config.toml
head_dim = 32
hidden_act = "geglu"
norm = "rmsnorm"
init_std_o = 0.0
beta1 = 0.9
max_seq_len = 1024
MLP neurons of a small language model. Each row is named by its layer, matrix (down: output weights) and neuron, and shows model dimensions 256-383. Each number is 128 + 24 x the weight over its row's rms, rounded and kept within 0 to 255. A neuron's up and down rows have the sign that makes its largest values positive.
A block is one neuron, or neurons of one layer that tend to fire together. After each block is what it responds to, as a language model described it from the Wikipedia text at the highest values.

L13.down100 [108 135  80 141 157 119 142 112 123 102 217 149 130 134 110 119 151 138 105 118 105 118 105 122 117 120 154 158 134 134  94 135 119 116 185 149 173 164 152 124 128 123 128 115 161 146  95 119  50 111 141  83 118 112  90 173 127 143 105 123 132 177 133 124 176 132 192 173 134 141 106 153 119 105 115  99 120 130  93  97 162 133 145 119 142 159 144 146 178 130 191 157 134  86 127 137 131 100 150 152 105 144 116 141  92 110 145 125 109 103 166 128 142 131 116 152 140 117 145 136 102  91 115 125 150 170 126 156]
Year digits

L13.down138 [ 87 105 123 134 129 192 173 135 118  90 119  95 106 101 132 121 149 147 107 113 159 141 152 134 154 124 122 148 136 128 117 137 138 111 108 116 123 159 116 111 123 118 109 141 138  80 127 133 129 148 101  96 160 137 127 156 133 116 132 123 101 110 161 120 144 131 100  82 195 142 130  76 131  78  85  83 151 133 100  95 115 115 107 131 127 158 164 148 123 135 120  96 139 131 141 113 137 165 144 138 159 116 101 124 134  64 143 152 120  86 125 154 128  91  80 136 155 105 116 153 101  92 138  93 134 148 108  77]
Table and infobox fields

L11.down141 [113 122 110 107  89  49 157 134 125 129  63  81 102  55 130 127 114 101  89 161 129 146 149 116  86 128 154 125 126 143 109 196 159 113 132 120 131 135 131 161 114 108  73 166 147 152 144  99 168 146 123 109 141 139 136 154 133 118 141 140 155 125 150 126 122 169 152 121 117 122 109 115  94 123 121 152 127 132 141 140 113  97 144 110 121 118 138 116 161 154  86 136 122 113 113 132 134 110 127 154  93  99 137 133  94 143 115 107 106 130  87 162 132  94 157 148 110 146 142 131 114  62 125 104 148  96 112 121]
L11.down174 [157 142  94 136 135 131 133 140 139  92 161 157 129 127 112 150 169 175  98 123 125 136  89 123 107 111 122 104 133  81 173 120 105 132  89 120 105 151 140 119 130 108 122 116 105 134 156 112 101 121 103 117 127 152 118  82 110  83 116  91 136 161 121 143 113 136 171 145 133 169  89  97 153 144  99 102 140 113  88 101  99 125 111 161 125 133 129 153  78 132 140 139 133 120 145  86 148 133 122 139 132 119  84 162  88 115 130 135 113 153 138 153 115 101 143 133 112 185 111 133 100 107 129 136 137 119  83 158]
L11.down271 [116 123 125 100 148 149 129 117 157 182 112 158 171 153  92 118 134 138 101 136  73 125 120 128 114 120 157 150 137  88 123 157 167 130 118 120 119 180 128 102 127 109 101 111  95 122  97 112 132 141 122 156 181 127 114 136 158  99 111 144 132 116 114 114 145 127 112 149 127 108 135 115 129 156 122 115 123 115 112 101 145 109  94 118  89 165 126 134 138 105  76 129 138 136 133  62 122  96 147  96  93 120 128 147 111 135 160  86 159 113 130 105 114  91 151 116 124 118 116  97 163 147 139 123 149 158 144 143]
L11.down355 [153 114 107 162 157 127 114 130  81 131 114 145  79 150 197 127 114 148 128 137 137 100 120 113 133 137 148 117 153 146 158 138 140 143  93 128 138 112 156 128 156 117 123 147 131 138  81 115 122 125 120 166 136  78 128 111 134 116 142 148 136 166 164 135 110 155 118 145 119 100 120 115 127 134  97 139 156 127 125 108 102 146 148 191 129 152 136  96 142 121 173 145 123  90 140  95 148 120 121 146  91  84  85  99  80 112 171 121 114 180 182 130 113 124  94 107 104 128  71 133  98 165 114 110 107 180  66 172]
L11.down398 [ 87 123 140 127 139 128 131  89  79  90 148  93 135  79 145 117 123 166 135 139 135 130 132 103 125 149 130 148 113 144 135 120 133 128 118 104  92 141 126  85 139 145  78 114 159 122 130  86 112 116 145 158 110 103  96 109 136 125 100 148 151 149 115 130  74  85 156 139 103 180 131 133 132  76 122 122  95 115  95 117 168 160 124 126 150 142 154 107 124 159 120 147 154  85 127 104 135  88 109 137 112 203 132 138 121  76 102 125 126 165 120 160  66 115  70 145 100 141 116 149 120 111 127 122 139 157 104 132]
L11.down420 [107  99 119 119 166  84 120 130 100 146 105 110 157 107 119  70 130 119 155 107 141  88  90 113 103 143 112 118 105  94  71  95 136 127 123 121 114 134 126 131  81  86 147 134 122 108 110 111 151 105 121 148 114 113 124 128 109 123 123 140 149 103 113  94 134 175 148 149 111 144 136 111  99 151 136 115 144 169 169 100 137 114 108 164 114 141 133 133 129 126 183 162 144 126 197 121 131 118 109 139  88 134 136 139 145 119 131 135 119 117 108 191 104 140  95 163 142 112  90 140 118 126 127 143  88 102 116 146]
L11.down421 [147 146 128 157 111 126 164 129 102 113 117 133  87 159 143 152 166 158 110 146 113 118 119 106  91 123 143 111 157 175  87 128 110  95 124 128 116 128 123 158 101 157 141 130 112 103 130 118 131 125 111 106  90 177 177 186  81 129 149 131 141 141 132 156 129 128 107 158 113 120 128 130 125 112 101 123 149 135 156 114 138 113 119  87 144 125 116 116 166  86 100 160 141 112 130  87 124 158 120 116 149 107 119 153 125 106 132 142 157 118 108 117  91 154 128 122 130 163 143 126 112 120 142 144 117 134 128 137]
L11.down470 [113 172 115 108 160 101 128 123 143 114 144 153 118 115 103 113 102 108 131 131 108 173 151 131 145 159 158 136 111 136  99 153 101 184 145 149 118 113  84 110 174 132 119 136 124 154 151 106 124 142 105 153 118 126 116  97 112 139 150 108 128 163 143 145 126 105 142 151  95 121 112 124 103 127 166 150  94 116 116 141 112 108 148 109 123 154 154 127 139  91 128 125 161 147 116 140 142 108  90 122 166 121 153 110 122 115 158 146 165 134 143  91 151 131 151 160  80 136 103 135 137 150 152 134  84  97 140  96]
L11.down480 [136 121 118 136 156 144 108 128 150 128 101  96 124 111 145 124 117 116 107 119 119 134 171 149 155  99 147 129 142 128 113 133 129  86 186  96 118 116 111 152 150 105 138 101 125 114 130 134 125 113 124 133 116 128 116 113 138 106 117 150 127 139 125 134 134 139 108 140 137 126 150 131  99 126 151 140 146 102 140 153 136 126 141 143 118 129 115 119 136 146 131 109 131 147 139  12 145 107 140 165 113 132  74 120 148 135 103 127 123 134 134 153 136 111 117 134 159 115 121 122 111 115 177 119 122 133 115 115]
L11.down525 [133 113  95 137 141  84 125 127 155 135  92 141 137 109 131 154 122 158  87 133  91  84 121 166 123 128 155 128 134 130 159 131 180 109 130 128 143 119 108 117 104 138 109 122 132 144 142 137 131 151 115 129 174 101 106 138 123 135 101 130 146 162 161 120 143 128  72 101 159 104 117 135  88 137  89 112 111 142 131  85 168 145 120 134 106 145 190 153 148  80 110 119 123 161 141 152 128 149 100 162 142 127 114 133  85 126  82 102 134 106 153 111 110 132 160  98 138 162 146 139 144  96  97 106 125  91 107 133]
L11.down531 [167 134 120 129 131  96 119 156  91 105 131 117 151 134 140 134 101 117 118 156 128 112 138 127 137 135 136 158 107 125 121 128  98  78 151 123  82 130  99 121 100 124 122 102 184 119 110 120 137 123 105 141 178 109  81 149 136 121 132 154 133 138 130 102  85 111  95 123 147 127  87 153 119 120 146 109 101 130 112 148 113 155 104 108 114 152 152 115 155 144 103 112 133 127 123 146 141 125 131 125 106 106  92 165 109 140 163 121 139 148  97 134  89  80 119 132 155 122 138 131 143  87 190 150 160 147 149 112]
L11.down533 [131  85 129 141 119 139 133 103 117  79 107 125 154 101 122 116 147 150  73 149 112 136 176 139 132 104 160 169 111 120 110 158 140 150 125 128  94 133 107 158 159 109  72 118 136  97 107 113 132 133 154 109 130  60 123 132 181 109  88  98 126 106  86 142 131 182 124 112 120 158 140 125 136 149 120 163 103 140 113 150 146  97 133  80 134 160 132 150 116 131 176  83  97 124 114 135 131 151 124  95  93 123 118 117 132 125 105 131 136 171 118 138 143 107 191 133 153 131 114 139 169 141  86 124 149 145  98 162]
L11.down594 [121 110 125 134 131 144 150 125 176 132 159  73 157 107 114 107  72 127 124 112  77 143 108 179 143 120 154 138 132 129 153 130 163 111 106  94 151 128 180 107  92 123  93 136 137 142  98 129 130 141  98 154 122 121 158 121 141  96 136 136 125 179 106 160 174 133 121 146 143  93 154 156 131 125  80  84 119 126 139 104 159 167 131 163 114 139 104 127 117 148 134 123 116 177 116  94 168 140 104 147 146 121  88 159 122 123 122 103 156 103 116 168 127 185 112 129 156 161 145 110 129 129 116 114 130 138 152 151]
L11.down649 [127 120 139  90 145 121 127 126 124 105 140 119 143 118 159 160 146 154 110 140  68 108 138 118 104 146 140 142 117 111  81  87  94 166 156 114 151 128 140  91 138 127 121 126 127 125 100  98 158 154 125 105 111  95 131  96 104 102 133  85 111 141 115 106 119 109 150 117 109 133 129 168 146  99 174 144 138 113 157 153  95 146 145 156 149 146 101 160 137  95 210 111 138 123 112 106 129 106 176 125 103 127 185 117 138 142 107 119 115 123 135 115  89 134 148 125  98 142 100 159 102 130 127 130 113 129 131  90]
L11.down672 [127 153  85 121 118 105  94 144 107 144 153 122 132 138 123 143 108 180 106 147 124 158 149 124  76 110 165  90 108 145 133 116 118 119 129 118 161 159 148 188 150 154 176 110 121 187 132 135 184 103 115 149 135 111 125 112 179 168  84  91 144 154  92  92 120 163 136 124 161 119 133 105  97 116 165 117 120 168 147 138 145 120 117 134 114 186  99 113 132  91 154 120  93 147 140  98 155 154 137 140  95  77  75 124 126 145 128 131 139 155 181 142 135 108 116 107 109 111 129 123 113 129  90 148 109 133 122  92]
L11.down695 [152 126 127 111 152 132 156 133 126 112 157  95 173  64 132 120 130 149 157 134 125 134  93  71  86 159 113 114 134 118  90 133 109 125 142 131 122 133 138 118 117  89  98 136 128 115 180 175 151 118 151 116 133 133 149  97 147  84 140 148 135 142 148 106 146 114 109 146  97 117 140 144 169  90 146 139 134 143  77 141 109 143  88 135 139 112 113 112 116 149 111 134 144 130 126  83 140 140 137 108 118 103 133 129 122  92 118 129 131 132 139 119 107 104 123 127 109  86  88 153 145 112 152 108  71 116  82 129]
Year digit after leading

L11.down95 [170  78 121 139 152 106 148 114 145 129 110 139 121 137 158 158 150 129 149 127 137  84 108 123 149 133 105 144 145 154 103 115 112 139 158 132 156 129 128 121  54 148 140 127  91 104 102 120 108 122 129 136 148 107 180 150 108 161 113 143 154 122 141 125 133  77 181 111 144 183 173 130 130 133  99 119 102  99 140 166 162 138 159 163 138  80 127  75  80 160 113 105 161 150 139 137 105 148 179 139 157 133 104 132 113 137 146  91 139 164 103 110 168 170 153 114 143  96 160 119 107 119 133 157 130 113 121 109]
L11.down122 [118 136 132 120 152 162 132 142 115 122 105 114  75 128 132 120 166  81 144 170  97 113 182 153 153 109 118 129 138 146 116 132 157 164 112 112 176 127 139 104 169 114 105  95  86 125 164 153 130 113 117 157 124 131 118 122 148 136 105 142 165 117 135 101 101 116  87 130 132 138 124 134 120 115 144 172 150 171 126  84  85 108  85 156 126 184 151 118 118 103 169 131 155 138  95 162 115 125 150 131 117 138 139 126 151 137 147 179 134 159 154 184 110 172 133 149 144 120 122 168 126 148 129 140 113 142  77  86]
L11.down182 [108 150  69 132 143  91 103 139 137 138 124 147 120 146 109 141 116 155 123  87 104 161  88 144 151 144 184 106 123 108 103 125 135 138 170 162 161  92 103 153 119 101 126 129 165 138 112 104 140 124 134 166  81 133 116 125 113 135 115 118 122 101  98 136 125 100 154 144 121 133 111 121 121 147 107 139 107 115 155 120 140 115  98 139 122 161 107 113 120 138 134 121 129 122 183 118 102 143  96 138  85 135 139 129 124 135 104 130 172  96 132 143 117 108 134 185  98  96 105  68  79 157 130 142  72 121 160  82]
L11.down187 [134 123 165 100 130 146 134 154  86 144  85  72 117 114 125 144 129 130 100 118  95  96 144  86 149 135 116  97 147 147 122 130 134 143 143 167 138 157  78 107 119 119 159  93 112 132 137 101 136 111 129 162 112 146  95 102 125 134 155 164  73 151 110 130  74  84 155 117 131 131 126 106 162 124 126 131 138 111 120 143 115 138 112 170 116 149 105 169 132 100 146 115 120 114 141 124  87  91 138 142 116 150  90  84 161 125 104 152 123 116 168 127 127 146 111 152 113 146 135 123 131 156  96 113 127 138 143 100]
L11.down222 [117 158 119 124 141 118 116 111 102 141 134 155 123 110  53 123  99 134 136 120 167 139 156 127 120 131 108 137 137 145 114 143 130 176 137 144 121 129  91 107 157 148 144 102 147 115 114 148 140 134 132 152 173 133 117 107 112 129 161 152 130 132 128 151 126 102 132 158 147 166 179  82 139  88 149 104 118 139 158 153 127 105 125 147 119 122 137  59 154 146 166 128 142 102 113 109  88 136 101  92 125 126 143 151 144 116  66 129 113 129  77 144 117  95 104 118 105 144 149 167 114 102 116  93 118 125  87 123]
L11.down363 [114 117 104 122 139 171 115 136 133  97 158 107 126 132 118 167 105 116 129  97 128 162 138 134 110 159 140 113 152 132 132 152 159 121 190 152 124 130  77  97 104 126 118 137 129 103 132 130 172 126 118 118 117 124 169 151 128 126 151 165 136  95 145 154 104  94  98 148 127 125 130  99  98 146 138 153 149 125 168 123 144 126 118 138 112 137 147 124 114 133 165  89 163 138 154  83 147 100 100 164 128 111 110 123 113 145 164 157 143 127 108 134 126 114 158  82 119 132  86 178 122 148 101 123 177 123 143 126]
L11.down367 [100 116 147 123 150  98 109 126 123 153 106 112 161 156 135 148  92 144 140 121 120 154  94 120  99 115 118 140 130 143 135 124 125 153 110 159 112  99 137 111 115  85 105 117 138 149 104 115  99 110 139 103 127 120 134 131 150 112  98 128 133 117 118  94 113 160 161 106 159 162 124 126 111 118 100 171 120 121 138 155 129 153 125 162 133 134 137 123 144 156 142 132 130 174 106 112 119 119  98 123 133 141 117 141  96 175 131 122 140 129 159 144 151 102 126 133 139 128 148 124 143 136 173 110 135 115 149 141]
L11.down374 [146 123 115 121 104 156 112 123  96 119 133 118 139 103 121 116 125 110 139 144 118 128 171 135  98 140 132 157 110 144 163 141 105 166 125 150 157 133 129 115 156 135 148 146 107 118 125 125 178 106 175 133  90  96 134 123 149  93 102 112 111 135 151 142 113 103 118 160 130 146 117 135 100 121 115 104 142 196 153 106 121 117 113 124 136 115 158 146 147 171 141 144 149  92  93 116 141 163 141 136  88  91  94 139 137 143 124 140 153 122 165 148 110 152 144 136 120 136 145 179 149 134 143 168 147 144 111  85]
L11.down439 [130  93 128 149 146  84  95 118 152 128 105 118 108 152 111 106 117 145 152  85 165 168  88 106 117 129 111  97  88 145 163 142 115  98 139 138 138 105 160  83 130 137 128 108  76 163 110 114 119 174 120 116 113 127 164  99 122  80 131 103 100 135 135  93  89  86  86 173 141 122 117 114 110 106 157 147 163 129 151 146 105 142 113 112 103  94 119 111  91 151 146 114 112 119  86  86 123 181 155 104 117 132 170  92 169 117 155 127  96 120  80  90 161 153 141 168 132 129 148 147 132 122 136 161 152 148 111 137]
L11.down448 [116 109 134  96 141 147 143  97 129 137 143 108 126 129 131 100  95 142 157 123  99 126  85  94 107 121 121 115  71 134 151 103 127  97 114 106 120  90 102 153 117 117 148 125 131  95 140  85 150 124 189  90 105 158 165  74 130 121 125 125 123 123 142 106 102 110 119 130 103 114 144 112 134 121 112 121 123 137  93 124 101 144 155  95 148 129 157  91 134 101 133 113 110 109 109 159 118 136  99 108 149 105 131 133  70 108 129 140 141 151 114 107 114 140 136 118 124 116 107 161 152 128 157 139 114 132 139  72]
L11.down523 [152 114 136 118 131 149 100 163 129 107 137 130 109 119 154 144 114 111 130 161 115 138 160  98 157 161 103 121 121 126 163 139 114 127 136 173 139 142 114 147 111 117 146 103 139 122 135  97 108 120 101 109 100 150 111 138 149 119 119 117 135 120 134 113 107  88  99 115  66  97 130 129 157 120 132 102 143 149 177  95 134 130 168 158 122 146 148 117  78 115 127  77 131 155 117 142  94 126 105 140  84 142 140  79  80  98 141 126 109 118 127 125 104 116  87 133 128 130 151 135 103 114 181  81 100 180 118 121]
L11.down584 [108 130 171  99 116 148 118 121 102 157 128 144 116 138 126 115 148 110 143 116 151 137 121  64 115  89 128 147 135 170  93 138 168 116 100  92 136 123 137 120 126 165 140 113 164  98 127 148 164 107 140 131 152  87 125 133 114 125  95 139 161 165 161 105 115 131 161 113 110 133 151 139 130 129 151 129 127 143  95 157 125 145 122 115 103  76 110 124 157 143 104 137 113 149 116 168  90 132 111 135 133 125 129  95 124 100 115 145  95 103 152 120 124 167 120 154 135 129 142 155  89 123 107 135 132 143 135 108]
L11.down670 [109 130  81 106  78 119 171 137 117 101 137 164 138 167 143 121 159 140 121 112 116 118 114 117 101 112 133 157 153 147 136 110 113 139 135 111 125  95 115 113 111 129 151 130 129 146 141 105 146 138 150  85 138 131 121 103 118 142 170 120 111 132 139  97 143 140  94 118 107  88 124 139  96 132 151 126 142 143 129 112 129  95 141 155  83 152 114 167 115 126 110 142  93 121 101 115 116 147 130 177  96 131 122 157 119 175 142 119  49  67 123 133  92  69 112 125 133 132 139 158 121 155  67 125  98 107 137 129]
L11.down674 [137 140 126 155 136 100 135 140 162 120 148 154 127 172 140 170 141 135 119 138 138 159 163 143 143  97 139 125  90 113 104 118 179 131 102 161 132 127 170 141 184 146 135 112  59 101 115 124 124 108  92 101 130  95 143 167 142 154 104 111 101  93 145 105 111 118 114 118 122 148 149  62 133 104 121 153 136 183 131  88 171 140 157 145  98  85 166 132 135 139 162 109 118 140 121 133  91 120  75 143 108  88 125 129 144 140 102 117 116 113 124 103 113 126 150 152 129  97 158 136 138 121 154 128 159 153  93 145]
L11.down716 [137 108 152  95 122  82 116 170 120 139 147 103 125 138 153 138 121 141  72 190 187 133 106  88 149 120 144 115 127 202 113 112 138 135 122 117 160 132 110 140 129 136 124 117 145 135  97 169  78 155 127 124 115 142 110 138 158 146 137 154 117 143 150 130 142 136 111 156 135 128  76  95 150 139 185 108 121  99 185  94 125 110 157 114  90  98 121 156  89 129 144 106  99 104  72 118 186  96 148 108 111 145 113 150 117  85 143 106 146 138 134  69 102  89 121 133 131 147 112  87 149 152 155 129 121 129 130  92]
L11.down760 [169 136 152 119 110 119  92 146  97 151 134 120 131 156 105 152 102 161 172 157 141 123 176  95 154 114 151 144 116 137 122 131 124 182  90 125 133  93  86  80 161 117 177 114 137 178 134 132 128 135  92 122 135 110 112 119 109 123 111 185 179 137 140 146 114 124 146 134 191 176  86 152 128 100 113 103 165 122 158  87 132 144 156 176 111 127 123 121 154 113 148 122 137 121  82 120 117 121 162 144  97 159 137 136 154 131 160 171 142 138 133 133 109 140 135 146 102 106 146 144 129 121 134 130 130 124 123  91]
Numbers in structured data

L5.down355 [133 104 118 100 177 143 119 129 169 134  94 170 113 115 137 124  94 104 138 144  75 143 181 140 138 175 117 116 137 149 126 148 142 123 109 127 117 131 140 151 122  72 139 124 163 114 133 166 155 120 129 130 116 148 142 146 142 170 178 167 159 147 147 106 148 123 112 164 116 124  94 102  95  78 126  84 151 168 112 116 150 120 141 114 171 112 133 148 129 127 104 127 130  90 104 145 141 172 135 118 132 145 129 120 135 194 152 130 121 109 134 142  80 108 102 128 132 125 106 138 138 138 128 141  70 172 104 108]
L5.down635 [121  92 118 123 154 119 138 135  85 138 162 130 128 106 169 131 127 137 118 151 100 144 174 122 135 157 149 116 160  97 135 144 152 197 131 156 108 145 105 155 115 133  57  92 116 142 126 106 111  98 138 160 120 131 103 127 118 142 120 130 143 143 134 133 160 148 104 155 118 134 120  99 167 126 112 136 133 159 136  91  91 159 118 127 114 133 163 167 128 135 102  75 148 121 122 110 188 128 129 148 149 141 101 161 148 155 138 138 133 126 123 129 121 160 139 115 148 194 141 133 126 126 150  96 121  87 118  89]
L5.down654 [160 116 137 164 128 132 117 134 117  76 150 136 135 111 118 172 129 165 157 157 152 129 130 120 122 122 167 103 124 135 157 128 157 129  85 125 140  97 113 155 134 134  84 121 133 123  98 130 114 174 166 152 103 135 129 129 108  94  80 124 101 184 146  99 129 152 154 121 130 142 136 128 120 161 141 108 132 149 166 108 113  98 119 136  94 101  81 157 131 129 132 137 122 139 138 111 129 163 109 147 123 135 115 107 130 122 120 113 134 118 115 105 141 156 167 142 147 114 153 130 143 128 123 141 119 131 114 132]
L5.down731 [109 128 137 105 123 163 110 150  91 182 137 154 128 130 130 120 154 147 106 132 143 132 148 119  96 139 151 128  87 107 127 131 162 136 202 122 141 155 126 107 125 133 143 106 176 166 160 156 178 152 170 122  77 123 141  77  97 141 112 100 132 129 124 136  72 139 162 112 117 135 110 137 131 159 115 119 150 148 134 126 108 101 126 136 140 180 166 147 147 100 167 159 166 110 108 136 144  91 133 135 114 116  97 133 132 133 119 102 128 109 120 152 116 164 125 155 136  97 143 108 135 170 110 134 139 145 148 127]
Years starting with 20